Weights of a small GPT-style language model, trained from scratch on English Wikipedia.
Size: 13 layers, width 256, vocabulary 4204.
Architecture: LayerNorm before each block, biases, tied embeddings.
Training: a variant of Muon for these matrices, 330M tokens, 5042 steps.
MLP neurons of a small language model. Each row is named by its layer, matrix (down: output weights) and neuron, and shows model dimensions 32-127. Each number is 50 + 15 x the weight over its row's rms, rounded and kept within 0 to 99.
After each neuron's rows, "fires before" lists the tokens most often just after its 100 highest values on Wikipedia text that the model never trained on.

L2.down382:47 56 64 53 41 42 81 74 62 79 41 38 40 50 67 56 52 51 54 23 77 45 71 51 75 54 51 37 51 35 63 36 67 39 48 23 40 16 37 42 61 27 92 72 22 38 46 55 66 32 36 35 59 57 32 32 30 57 56 36 49 47 66 52 71 32 40 33 64 61 48 67 17 48 53 29 12 36 42 49 72 59 81 53 31 40 25 46 60 62 58 54 49 64 33 42
fires before: " ", " the", " December", "ist", " his"

L10.down847:62 22 31 23 60 67 54 60 70 52 79 52 32 68 65 51 40 51 50 44 44 50 45 77 35 57 41 58 51 59 43 15 49 36 52 51 40 78 80 56 44 47 53 40 58 44 73 32 44 41 26 80 60 41 31 35 56 49 41 54 44 59 73 44 28 48 90 35 73 66 48 60 54 57 55 59 38 60 34 66 70 58 63 65 41 70 68 67 48 33 26 62 20 19 41 57
fires before: "2"

L10.down988:37 75 36 63 36 40 61 25 35 55 26 20 55 50 51 34 39 53 40 36 65 81 52 67 38 43 48 39 53 27 60 32 66 34 20 29 53 47 14 14 35 28 54 62 61 75 49 70 38 64 24 74 63 56 51 68 51 31 43 34 69 44 33 46 20 52 35 80 46 19 45 60 46 27 65 57 36 40 50 48 59 64 62 53 52 82 72 59 50 36 48 56 62 67 29 57
fires before: " |", " hold", " Party", "'s"

L8.down147:64 59 60 66 63 15 50 42 62 81 39 21 35 54 41 33 57 77 55 64 59 40 43 59 58 59 62 45 15 39 36 67 46 70 51 54 47 53 54 39 37 49 54 58 63 42 54 51 52 58 49 52 45 48 34 65 58 58 45 54 44 19 38 41 31 37 52 48 50 67 33 48 51 39 25 43 62 61 56 42 35 70 44 43 71 61 65 63 22 59 47 49 35 50 58 44
fires before: ",", " the", " of", " he"

L2.down797:42 45 57 71 64 70 52 50 31 52 67 41 47 17 72 32 53 38 73 54 49 70 65 55 63 23 47 37 64 52 46 43 16 54 32 29 40 06 47 72 26 35 53 36 70 54 43 73 45 41 78 27 14 52 30 24 40 49 13 43 38 58 29 37 45 73 63 56 52 46 47 46 56 38 56 33 56 41 73 57 53 48 59 52 54 30 60 64 57 54 34 61 67 66 52 62
fires before: "1", "3", "2", "0", "5"

L4.down241:26 47 35 39 60 49 64 65 31 51 38 32 91 64 39 26 60 69 61 56 70 23 52 44 61 50 58 34 31 31 30 58 59 65 49 49 43 26 53 58 67 60 51 63 40 30 54 58 44 85 29 31 34 19 28 52 68 38 38 50 35 67 36 40 25 47 64 41 28 47 96 44 59 63 68 54 58 91 61 16 42 49 38 79 45 50 52 32 68 44 34 33 44 43 76 37
fires before: " by", " in", " as", " to", " for"

L10.down252:53 33 44 37 55 49 52 43 53 39 53 32 82 48 56 24 62 69 35 76 47 75 32 42 60 52 58 67 38 63 36 46 28 62 57 49 67 40 39 41 82 62 63 69 38 55 70 65 44 53 80 80 36 60 60 77 53 46 57 31 61 22 27 74 48 30 64 68 49 75 52 61 44 56 24 56 50 57 56 48 72 39 60 33 68 37 35 33 42 64 50 39 46 49 33 25
fires before: " |\n", "-", "|", " (", "\n"

L2.down773:44 55 60 61 49 45 58 38 55 24 60 27 48 63 55 73 74 45 46 37 64 59 88 56 39 48 63 40 33 77 52 60 86 31 69 57 12 54 62 79 64 48 17 52 47 40 71 67 57 32 41 47 33 46 34 55 34 47 35 59 48 70 61 52 61 25 65 67 63 51 31 63 39 28 44 56 33 51 62 58 58 17 44 71 59 70 50 50 39 70 54 48 52 66 48 47
fires before: " ", " |"

L10.down444:46 64 47 12 45 57 53 51 43 31 56 68 44 38 36 48 55 66 29 65 54 56 72 27 53 49 50 54 58 30 69 58 62 46 38 38 56 34 50 74 65 59 44 53 33 50 48 56 65 78 62 62 54 43 67 35 57 69 41 73 41 08 67 50 63 62 65 13 57 62 67 41 44 50 43 65 45 40 58 83 58 70 48 56 58 56 68 32 33 44 13 54 46 67 48 33
fires before: ".", ",", ".\n\n", " in", " and", " of"

L8.down591:56 64 52 47 58 57 47 39 45 52 46 31 62 46 55 56 42 68 61 47 32 50 33 75 48 50 51 58 36 36 55 74 60 55 43 64 53 65 71 49 44 56 41 74 79 45 62 21 73 61 62 55 47 44 28 44 37 41 60 28 59 76 25 15 59 77 56 49 68 47 26 24 44 48 67 13 34 59 18 49 38 33 80 63 71 54 60 50 57 59 54 48 39 46 98 63
fires before: "1", "2", "4", "3", "0", ","

L4.down553:61 62 53 21 42 53 49 82 47 63 54 26 37 57 47 55 57 35 57 57 46 53 45 41 30 44 70 35 33 55 38 43 42 45 55 34 66 51 32 44 63 40 52 70 65 24 71 61 67 61 60 65 62 51 31 45 45 25 84 41 57 61 36 68 62 57 62 31 45 58 39 58 51 69 60 67 46 48 57 53 56 35 37 20 07 45 45 45 52 61 45 71 75 62 55 48
fires before: " ", " |"

L8.down369:28 71 34 26 52 51 42 28 43 49 55 59 43 67 55 46 50 67 61 38 44 45 39 64 54 43 48 24 34 68 56 51 23 65 47 68 27 34 62 76 53 32 72 53 27 59 60 50 60 39 50 51 50 40 33 41 19 63 63 99 56 31 70 43 62 58 48 31 65 52 40 53 57 61 53 56 61 65 51 46 61 38 53 31 66 55 67 50 42 60 43 53 98 67 78 67
fires before: ".", "ong", " |", "s"

L8.down307:39 48 86 53 21 81 27 67 72 48 53 42 41 51 44 50 43 40 80 32 75 75 24 52 47 63 60 45 35 39 64 53 63 28 80 48 33 51 53 56 54 35 18 34 26 30 65 42 56 53 40 50 41 49 52 56 87 59 55 39 52 53 22 68 45 44 56 55 60 25 56 60 45 14 30 60 50 82 41 59 57 83 39 30 65 51 51 45 56 56 71 26 58 33 58 59
fires before: "1", "2", "9", "0", "8", "7"

L6.down556:49 34 21 35 43 42 58 47 58 43 48 51 44 77 63 37 46 64 71 59 52 44 54 48 43 53 27 28 34 45 63 48 31 50 18 34 44 48 54 55 01 49 87 23 26 38 18 52 77 49 45 50 51 64 57 47 58 70 65 62 04 36 51 40 79 27 75 65 50 34 35 50 61 60 43 69 49 35 75 55 41 54 21 45 54 07 33 52 51 74 58 59 41 57 37 40
fires before: "1", "2", "le"

L6.down625:60 40 42 26 23 48 82 43 64 80 78 54 50 39 61 40 13 38 32 61 67 41 55 67 32 40 50 47 68 51 36 60 58 75 33 31 50 22 40 49 50 66 41 43 54 52 40 41 62 41 62 56 60 47 43 40 39 84 71 39 53 44 47 34 49 45 72 49 46 66 80 42 53 48 62 66 65 68 29 49 60 55 18 44 59 49 66 43 37 46 40 38 41 53 70 40
fires before: ".", ",", ".\n\n", " and", " in", " of"

L2.down85:80 50 64 50 33 55 78 39 66 67 54 55 31 52 60 44 50 77 39 20 68 69 46 42 53 50 65 66 57 57 49 71 23 54 58 28 28 37 49 56 29 36 34 54 40 88 55 60 32 45 58 20 17 48 67 74 66 19 54 67 36 43 55 93 40 53 78 34 70 44 36 51 56 56 38 31 54 55 69 58 27 59 41 43 26 66 52 59 53 53 67 30 56 63 62 34
fires before: " ", "a", ","

L6.down435:32 43 24 47 30 43 33 50 66 54 43 42 62 50 60 25 54 54 41 43 45 64 52 61 49 69 70 43 67 51 34 60 51 44 44 46 43 40 25 23 79 37 37 64 77 42 42 38 34 39 53 50 51 61 17 70 54 44 47 56 65 58 41 48 59 17 61 73 71 56 64 41 33 53 51 88 54 57 53 66 46 52 91 50 53 32 62 43 64 27 43 76 59 55 98 58
fires before: ",", "0", "2", "1", "7", "9"

L10.down534:61 57 63 30 50 66 63 73 61 54 54 42 32 61 33 61 56 67 82 63 49 61 24 08 46 44 66 28 60 68 56 37 68 26 78 39 50 74 64 46 80 18 52 83 56 57 57 40 45 47 20 63 55 63 59 46 55 47 59 47 23 29 72 23 60 40 36 59 56 44 57 68 37 56 55 61 16 59 29 76 63 59 54 41 54 50 41 54 32 25 45 65 49 48 32 22
fires before: "2", "1", "4"

L4.down1000:47 18 66 43 64 53 51 48 72 41 44 09 33 66 43 38 67 42 69 42 60 57 47 62 44 42 35 61 46 25 50 83 63 59 62 37 38 37 73 72 51 53 38 72 53 54 82 51 34 49 77 51 51 62 63 51 72 53 50 57 57 61 47 47 34 45 61 49 56 48 48 48 35 62 53 45 49 42 60 57 58 74 64 79 70 14 54 31 55 43 47 57 35 57 56 33
fires before: "0", "9", "6", "5", "2", "ase"

L4.down528:41 35 61 38 32 40 36 54 90 76 69 24 51 57 60 42 76 69 70 31 54 64 27 47 71 62 38 53 49 35 48 43 51 62 09 52 60 45 27 50 88 85 44 44 70 53 50 50 41 58 47 51 79 28 44 38 49 50 52 36 39 59 37 41 26 48 45 41 38 85 47 46 52 85 50 53 55 60 37 78 51 42 80 53 60 43 31 39 51 37 53 41 48 55 76 37
fires before: ",", "0", "1", " "

L8.down33:51 46 72 70 54 75 59 17 61 57 31 54 59 41 53 53 49 70 44 84 40 60 46 45 67 34 50 60 30 44 67 49 58 45 57 47 65 47 75 75 61 55 69 57 43 42 46 65 48 72 56 58 58 27 45 74 55 44 50 52 58 50 51 28 28 46 49 66 44 46 31 42 23 39 59 43 67 40 61 51 31 67 00 44 29 47 58 80 53 56 41 32 17 59 42 64
fires before: "0", "1", "2", "9", ":", " |"

L10.down397:46 59 38 47 51 57 43 34 43 61 51 40 50 40 36 50 63 42 89 48 43 29 34 73 49 66 41 36 26 47 31 60 46 57 82 39 55 59 42 57 47 39 54 53 28 48 76 29 63 58 45 52 19 58 47 44 36 56 54 21 67 61 79 17 25 64 16 32 45 35 76 73 37 62 68 72 29 38 52 66 59 51 47 42 58 36 18 64 31 75 57 46 38 66 77 34
fires before: "1", "2", "3", "4"

L10.down212:77 47 46 33 51 54 60 30 31 57 30 37 49 61 56 75 48 56 29 54 50 51 36 56 68 45 51 55 53 55 14 53 58 41 49 61 46 48 54 48 58 25 48 51 57 75 41 71 69 62 42 43 48 32 56 60 55 43 11 61 40 55 76 20 42 32 48 38 33 37 42 47 66 40 46 18 62 58 40 43 22 37 35 52 60 69 40 79 43 51 53 35 57 55 44 24
fires before: " |", "\n", ":", " /", "==\n", "ase"

L3.down518:46 58 74 25 47 58 50 38 43 51 37 35 35 80 54 46 35 28 32 51 67 66 51 61 55 42 63 54 62 32 62 40 40 57 54 56 74 39 21 44 36 55 45 82 45 49 59 40 37 17 41 55 91 68 42 43 34 50 48 46 66 92 40 51 30 73 53 53 34 48 44 99 64 65 60 64 58 54 61 44 48 32 48 18 54 31 62 19 60 51 61 33 44 45 47 46
fires before: "1", "#", "3", "9", "2", "with"

L10.down333:39 90 32 63 20 52 42 66 22 38 49 66 52 66 72 77 50 47 55 54 70 45 42 77 42 59 22 34 50 57 82 90 44 68 57 71 52 44 30 61 42 34 51 58 52 49 37 64 45 26 50 52 31 37 67 40 39 30 01 30 45 46 56 67 42 39 28 51 36 60 80 44 46 38 60 29 54 61 18 33 67 26 70 42 44 64 56 46 43 32 51 62 51 29 54 59
fires before: "0", "2", "1", "4", "3", "ing"

L3.down4:32 42 52 45 47 40 47 54 58 54 37 33 37 56 36 63 62 41 62 52 39 49 83 36 32 29 28 51 49 72 33 70 46 30 39 61 41 57 35 34 45 36 29 51 48 35 36 51 03 16 66 21 58 44 57 53 54 63 50 16 67 61 62 14 47 28 79 54 21 50 83 26 79 59 64 49 09 55 74 66 44 50 32 68 55 38 39 36 35 59 64 58 45 44 80 45
fires before: " ", ",", "a"

L10.down189:51 71 47 41 53 57 35 87 57 75 51 59 58 38 45 11 51 61 33 50 35 72 44 47 49 69 57 64 45 31 43 36 52 42 72 66 39 46 43 52 61 58 38 44 56 48 45 50 54 57 59 50 74 48 70 62 72 73 51 39 50 33 52 67 48 53 91 34 12 42 50 55 37 58 55 71 42 51 73 49 53 50 38 40 59 43 34 43 47 39 30 33 52 34 77 50
fires before: " by", " in", " on", " down", " for", " as"

L10.down432:71 36 37 45 46 22 44 43 65 64 51 42 58 53 55 40 34 45 32 40 28 45 38 59 55 60 65 35 57 16 39 33 45 47 46 49 48 52 54 42 23 46 36 47 60 77 49 48 56 20 36 44 44 61 71 52 59 37 30 82 79 44 48 64 56 42 60 47 49 68 42 47 49 39 61 31 54 27 36 41 54 41 69 92 70 43 65 59 97 32 56 65 51 53 43 26
fires before: "1", "2", "0", "f", " York"

L10.down405:40 46 59 51 64 72 96 59 64 23 62 68 65 63 57 47 69 67 63 61 68 53 45 41 51 13 32 56 25 24 38 57 62 42 88 54 47 48 55 21 32 44 84 60 24 70 48 40 30 40 13 57 48 45 55 57 59 50 63 47 71 21 43 40 60 62 57 71 32 49 41 44 68 39 28 34 74 67 17 64 49 40 27 43 63 49 51 53 48 67 43 46 41 33 59 80
fires before: "2", "1", "0", "9"

L3.down919:61 04 59 45 38 11 52 36 39 63 33 36 38 35 40 45 50 50 44 37 56 47 50 63 65 37 71 50 35 44 40 46 60 58 56 41 74 36 39 24 27 30 59 45 58 45 73 73 57 75 23 33 43 35 40 50 36 58 35 41 34 52 72 33 49 83 57 55 52 26 47 58 49 70 18 30 51 38 29 46 57 27 56 36 23 56 68 51 64 55 50 46 83 48 43 65
fires before: " |", " |\n"

L10.down310:44 57 34 36 52 25 30 66 46 64 49 68 47 45 51 53 75 69 59 68 65 50 48 78 38 54 14 54 15 50 33 62 43 55 56 84 44 46 34 54 67 71 25 60 57 54 48 58 42 40 72 64 61 39 63 43 47 41 51 50 59 23 42 77 61 62 60 59 65 64 53 42 75 36 42 59 62 52 43 44 72 51 54 38 66 49 69 38 54 53 11 43 48 87 42 62
fires before: "."

L4.down450:89 19 53 68 48 54 83 64 50 40 27 31 48 32 44 70 49 59 65 72 59 41 38 80 42 56 22 44 47 41 19 62 79 58 65 52 76 31 58 97 50 64 64 67 25 49 42 43 33 69 50 47 39 52 60 32 46 34 24 44 67 63 43 42 40 54 90 75 52 43 30 62 67 68 48 71 48 52 44 43 47 55 67 17 35 27 56 61 72 44 57 41 58 41 47 42
fires before: " ", " |\n", "\n", " |"

L10.down393:43 63 44 59 42 54 25 55 40 37 37 66 56 58 53 70 44 44 40 52 50 31 54 78 74 47 79 53 25 38 38 49 56 39 72 27 47 61 72 37 32 70 65 73 56 45 86 37 64 75 43 64 56 20 43 53 65 39 62 49 54 37 60 45 37 54 37 44 48 37 64 30 45 50 51 58 33 60 51 52 60 62 47 51 53 48 27 44 67 36 69 45 45 35 67 35
fires before: "0", "2", "1", "ro"

L4.down831:72 39 51 45 35 63 46 49 59 45 54 26 24 51 42 49 58 44 28 39 57 46 71 94 28 62 57 49 45 53 28 40 50 50 49 58 67 31 37 73 43 81 32 50 65 70 41 51 35 52 47 52 53 59 51 41 20 37 58 12 49 33 38 81 26 75 73 56 52 54 49 59 49 41 24 55 41 44 41 64 50 20 62 63 37 36 69 28 47 43 48 65 29 77 71 51
fires before: " ", "1"

L10.down882:54 44 56 12 61 43 47 69 48 59 15 59 62 32 48 59 40 31 60 63 57 92 36 50 22 44 62 46 50 61 54 52 73 64 61 62 81 32 36 55 43 47 53 54 48 45 52 58 56 31 47 63 55 35 34 40 46 54 62 17 49 74 61 51 42 51 60 50 61 38 48 64 34 47 25 49 52 32 30 45 59 38 25 78 81 52 52 65 45 56 72 49 54 46 52 28
fires before: "1", "2", "0"

L8.down829:41 54 63 62 53 25 42 44 38 51 51 44 47 61 24 65 43 42 48 37 54 99 11 24 64 57 47 69 54 46 41 71 67 48 49 52 53 58 50 35 54 52 56 54 59 49 55 37 55 37 41 47 39 52 43 49 80 74 41 65 45 27 51 16 49 37 51 30 58 43 32 64 38 44 52 58 53 66 31 49 26 56 25 89 48 76 53 55 30 46 25 80 30 68 62 50
fires before: ",", " of", ".", ".\n\n", " in", " to"

L10.down806:51 47 63 62 57 40 64 33 22 50 64 63 50 18 59 81 44 42 47 67 34 36 70 56 46 25 74 66 52 45 79 49 47 58 59 72 29 44 68 41 24 45 65 38 43 66 62 23 32 59 64 46 43 32 42 48 54 63 20 19 47 65 61 45 51 40 47 44 51 67 40 44 28 71 38 42 64 48 60 46 43 68 66 57 55 42 46 45 50 68 66 23 71 53 46 79
fires before: "0", "2"

L4.down391:40 59 52 51 19 31 32 43 21 47 45 66 24 45 63 57 39 55 43 40 86 17 42 55 35 59 29 43 49 70 64 44 24 69 39 48 65 54 37 58 60 83 69 28 20 57 45 51 67 66 33 29 40 36 50 42 81 32 43 42 72 91 31 38 43 46 58 70 50 30 65 26 65 42 43 42 36 43 40 45 43 38 44 33 58 62 52 36 40 57 35 38 60 35 52 74
fires before: " ", ").", " |", ",", "),"

L6.down693:72 48 53 70 65 56 53 61 66 42 24 57 29 48 44 31 60 44 32 62 50 66 30 51 31 42 86 66 43 85 27 45 53 25 37 60 50 61 49 53 35 98 60 76 51 48 62 54 69 61 37 52 41 55 28 85 58 49 73 50 41 42 48 74 39 44 44 45 62 57 49 58 34 29 45 72 63 38 49 56 69 45 50 47 32 62 44 34 55 49 61 55 31 52 17 58
fires before: "′", "″N", "″W", " |", "3", "″E"

L10.down774:34 62 57 46 80 97 63 49 34 67 49 58 56 63 81 52 50 46 47 41 66 53 26 78 60 40 43 44 50 51 63 64 54 78 46 19 74 28 51 49 68 73 26 60 38 38 77 40 34 57 37 33 52 56 48 51 63 31 46 33 66 36 66 40 46 36 33 45 29 42 37 55 48 52 32 59 72 46 56 51 52 43 63 39 51 68 30 53 38 38 46 29 37 58 61 81
fires before: " ", " in", " to", " as", " on"

L3.down530:65 55 83 36 65 47 33 65 47 54 37 35 53 50 61 57 70 62 54 62 33 60 35 31 58 37 37 75 62 57 84 54 44 50 58 51 85 37 67 64 20 57 71 64 36 58 44 30 26 79 41 48 41 42 27 38 70 78 58 34 88 82 48 37 34 44 39 55 47 63 47 59 61 35 43 41 48 48 77 41 39 58 54 44 28 60 57 67 46 36 55 56 64 40 18 41
fires before: " to", " by", " in", " a", " the"

L10.down119:47 40 63 56 27 47 27 47 33 47 50 49 46 61 58 70 43 73 35 51 83 58 49 40 89 53 52 51 50 70 34 43 26 51 45 67 61 68 54 64 56 58 49 41 75 53 53 38 47 42 23 33 52 44 58 39 57 16 47 69 58 53 54 64 62 42 50 74 14 62 70 73 46 65 34 32 30 31 65 34 52 47 37 58 25 40 54 52 41 31 25 28 55 56 29 60
fires before: "1", "2", " ", "born", " is"

L2.down184:76 74 38 41 36 54 56 53 49 63 68 44 46 32 42 19 48 44 49 48 54 50 51 51 32 61 23 49 33 41 35 10 43 34 60 82 39 68 48 47 43 65 44 22 52 48 75 47 47 53 61 66 52 48 34 46 49 33 55 40 61 27 60 45 36 63 29 46 48 37 31 56 51 55 65 48 26 34 46 77 53 57 37 75 50 61 59 60 64 28 63 40 34 57 80 39
fires before: " "

L2.down930:36 26 43 55 14 28 49 48 42 74 39 66 82 56 51 56 58 44 52 47 48 52 53 52 82 50 55 62 33 74 42 58 36 72 42 26 60 33 38 46 25 46 59 49 38 41 73 50 51 64 41 44 65 51 29 65 44 56 69 10 07 60 34 49 44 60 60 22 29 43 42 36 62 34 43 44 57 51 53 56 40 19 83 58 25 51 48 58 46 53 67 45 48 20 54 31
fires before: " |", " |\n", "\""

L8.down951:22 35 39 87 60 51 42 66 28 41 35 38 34 55 79 69 69 48 59 30 44 53 54 48 44 39 50 82 45 53 47 34 33 62 56 50 24 56 50 56 33 62 51 58 26 48 39 46 70 44 49 53 66 59 51 67 49 69 17 71 53 65 40 84 29 39 64 46 36 40 48 60 70 33 62 49 31 65 67 69 39 56 30 23 66 55 53 36 59 43 55 78 66 33 40 13
fires before: " ", " the", " his"

L2.down1004:19 42 55 31 65 52 43 75 34 52 51 81 39 56 44 33 53 36 50 47 57 31 78 65 50 26 37 27 48 30 23 68 47 50 51 48 61 59 70 51 47 60 38 51 73 52 44 52 47 40 31 59 73 34 42 84 34 51 57 85 76 27 58 73 44 30 69 63 63 68 83 56 44 64 32 52 56 56 60 34 64 56 48 67 56 48 42 42 70 35 30 54 46 65 57 66
fires before: ".", " Michael", " George", "s", " M"

L6.down353:57 58 38 32 46 25 58 83 47 51 35 46 45 24 51 47 29 58 36 74 66 65 37 58 66 52 51 36 46 19 51 80 41 51 75 63 53 60 59 70 51 84 44 27 51 43 21 37 57 55 42 60 25 57 51 31 67 31 43 49 42 35 49 48 24 35 40 40 47 39 44 55 48 52 42 45 51 81 56 58 46 41 58 44 45 25 45 57 58 48 82 64 70 73 66 62
fires before: " |", " |\n", "%", "ase", ";", " "

L2.down547:49 51 61 75 35 57 74 41 17 65 57 33 38 40 43 34 31 72 49 60 68 42 52 51 42 64 65 60 42 69 53 73 53 48 67 51 32 32 47 71 40 67 57 37 31 44 64 62 38 50 49 35 50 37 66 66 58 20 31 58 41 79 60 57 46 14 82 38 54 48 36 39 55 58 74 43 55 46 68 51 70 30 26 45 49 42 39 42 71 50 44 34 55 46 46 70
fires before: " ", "a"

L10.down495:45 42 29 76 52 50 37 63 48 67 47 61 56 21 47 34 68 54 82 50 55 63 69 48 45 63 33 57 46 74 45 59 50 67 44 53 76 52 36 69 25 34 56 49 51 37 49 44 51 30 30 66 60 43 54 54 64 66 46 47 52 44 73 36 66 26 47 52 56 56 23 67 56 29 54 36 65 37 33 29 26 67 47 42 49 63 56 27 54 77 24 70 69 49 33 36
fires before: " of", ",", " and", " for", "-", "\n"

L2.down913:56 48 08 63 80 65 26 59 50 34 80 46 46 77 61 69 69 68 28 56 41 34 40 72 53 52 41 50 68 50 29 66 62 56 45 59 35 59 46 48 34 35 60 69 46 56 28 48 33 41 42 54 42 35 80 49 58 57 51 65 58 54 62 33 36 54 80 60 73 71 51 43 17 32 36 47 60 35 36 36 27 31 29 33 40 32 43 44 60 49 46 33 65 75 41 40
fires before: " |", " to", " |\n", " of"

L10.down294:25 47 49 53 44 67 45 58 57 13 79 26 29 49 51 72 64 69 46 38 79 47 60 31 42 41 65 45 66 53 59 42 64 71 59 59 63 46 46 45 51 78 75 50 57 73 64 61 21 49 42 50 40 44 27 53 55 43 29 46 67 59 32 48 43 37 57 70 72 59 45 45 34 62 72 60 49 54 60 61 50 45 34 44 49 18 58 66 54 45 46 31 49 36 42 41
fires before: "0", "%"

L10.down471:23 57 36 51 42 39 35 56 68 52 57 50 72 70 72 30 59 29 56 32 71 61 48 49 62 33 49 42 56 68 38 52 29 47 55 36 30 41 17 43 58 72 61 58 48 62 56 80 42 49 47 69 43 21 70 47 50 73 68 58 22 51 43 82 75 46 36 28 51 62 59 38 41 78 52 64 55 49 44 12 49 27 61 40 56 49 70 40 36 57 33 39 34 60 38 42
fires before: "1", "2"

L4.down157:55 64 51 61 61 48 40 60 33 54 68 35 26 57 96 41 42 62 13 49 83 55 62 53 68 43 58 52 56 63 31 34 42 40 68 65 49 45 47 39 32 53 75 40 38 70 59 50 15 58 37 73 59 63 59 31 50 49 56 86 52 36 48 58 27 48 62 52 41 43 43 33 41 71 36 47 60 45 53 56 71 62 69 64 65 51 25 39 62 65 36 60 51 51 74 65
fires before: " ", " |", "1", "0"

L4.down24:47 28 49 60 43 78 85 47 55 42 31 57 45 08 39 52 11 42 47 33 35 63 91 75 62 79 55 53 60 52 51 42 54 42 59 65 38 69 57 39 64 49 33 48 57 49 67 53 30 35 57 37 31 44 47 51 53 30 68 62 47 15 17 53 48 59 48 49 56 45 41 57 45 64 66 55 39 46 63 20 58 36 41 45 25 25 76 60 70 44 76 32 53 34 23 77
fires before: " "

L3.down696:66 51 47 42 42 27 70 43 73 51 60 42 69 40 48 44 14 56 28 53 44 39 70 72 45 35 45 27 35 37 41 61 26 28 64 44 58 60 36 48 59 32 63 83 62 57 60 47 41 72 41 69 58 51 73 32 62 08 65 17 85 37 57 33 30 38 25 76 38 45 44 80 32 44 57 51 37 62 50 41 44 43 74 63 47 79 40 45 29 53 36 50 58 37 48 38
fires before: " (", " ", " more", " Apps"

L10.down826:44 62 52 67 61 47 40 50 48 53 41 66 52 31 54 43 46 35 39 63 64 42 55 44 42 60 56 50 53 38 58 46 59 74 43 59 57 20 36 84 41 82 51 37 44 52 60 59 43 25 25 56 17 72 44 47 70 31 65 65 46 52 27 74 56 44 48 71 48 39 42 52 37 60 59 65 75 59 44 65 70 50 52 75 44 56 57 45 61 68 37 75 46 57 61 74
fires before: " |", "ot", "1"

L10.down706:32 67 91 60 37 26 68 34 47 41 25 77 59 36 69 69 31 58 48 59 69 71 48 59 73 46 55 41 63 59 54 62 22 47 25 41 60 40 64 74 59 46 63 53 35 33 43 47 65 50 83 37 14 30 58 48 34 48 45 57 24 46 66 57 44 38 29 44 49 82 38 48 53 71 57 79 38 46 49 99 51 30 60 53 29 56 65 78 67 24 57 33 29 42 26 27
fires before: "0"

L3.down691:83 50 55 58 71 48 63 25 48 65 62 32 36 65 41 79 86 48 54 69 62 57 68 55 69 44 35 60 37 50 42 60 31 13 57 54 48 48 40 69 52 82 55 26 57 63 38 41 58 70 24 47 28 60 53 51 60 33 42 20 55 53 52 56 49 31 39 28 47 66 33 53 18 34 35 42 51 63 53 69 48 36 51 46 79 32 57 59 52 58 81 63 29 62 59 58
fires before: "9", "0", "8", "5"

L8.down277:59 21 58 41 50 53 53 49 64 56 29 42 40 51 54 56 48 56 52 46 66 37 73 42 58 60 49 45 35 76 49 54 65 26 58 61 35 76 03 70 43 59 33 45 50 42 31 34 48 52 44 45 50 57 46 59 51 33 73 61 58 45 44 71 19 56 58 56 26 48 61 51 44 56 50 65 61 45 41 47 99 61 41 64 48 28 58 51 47 62 56 63 55 70 30 54
fires before: "9", "0", "umbent", "8", "5", "1"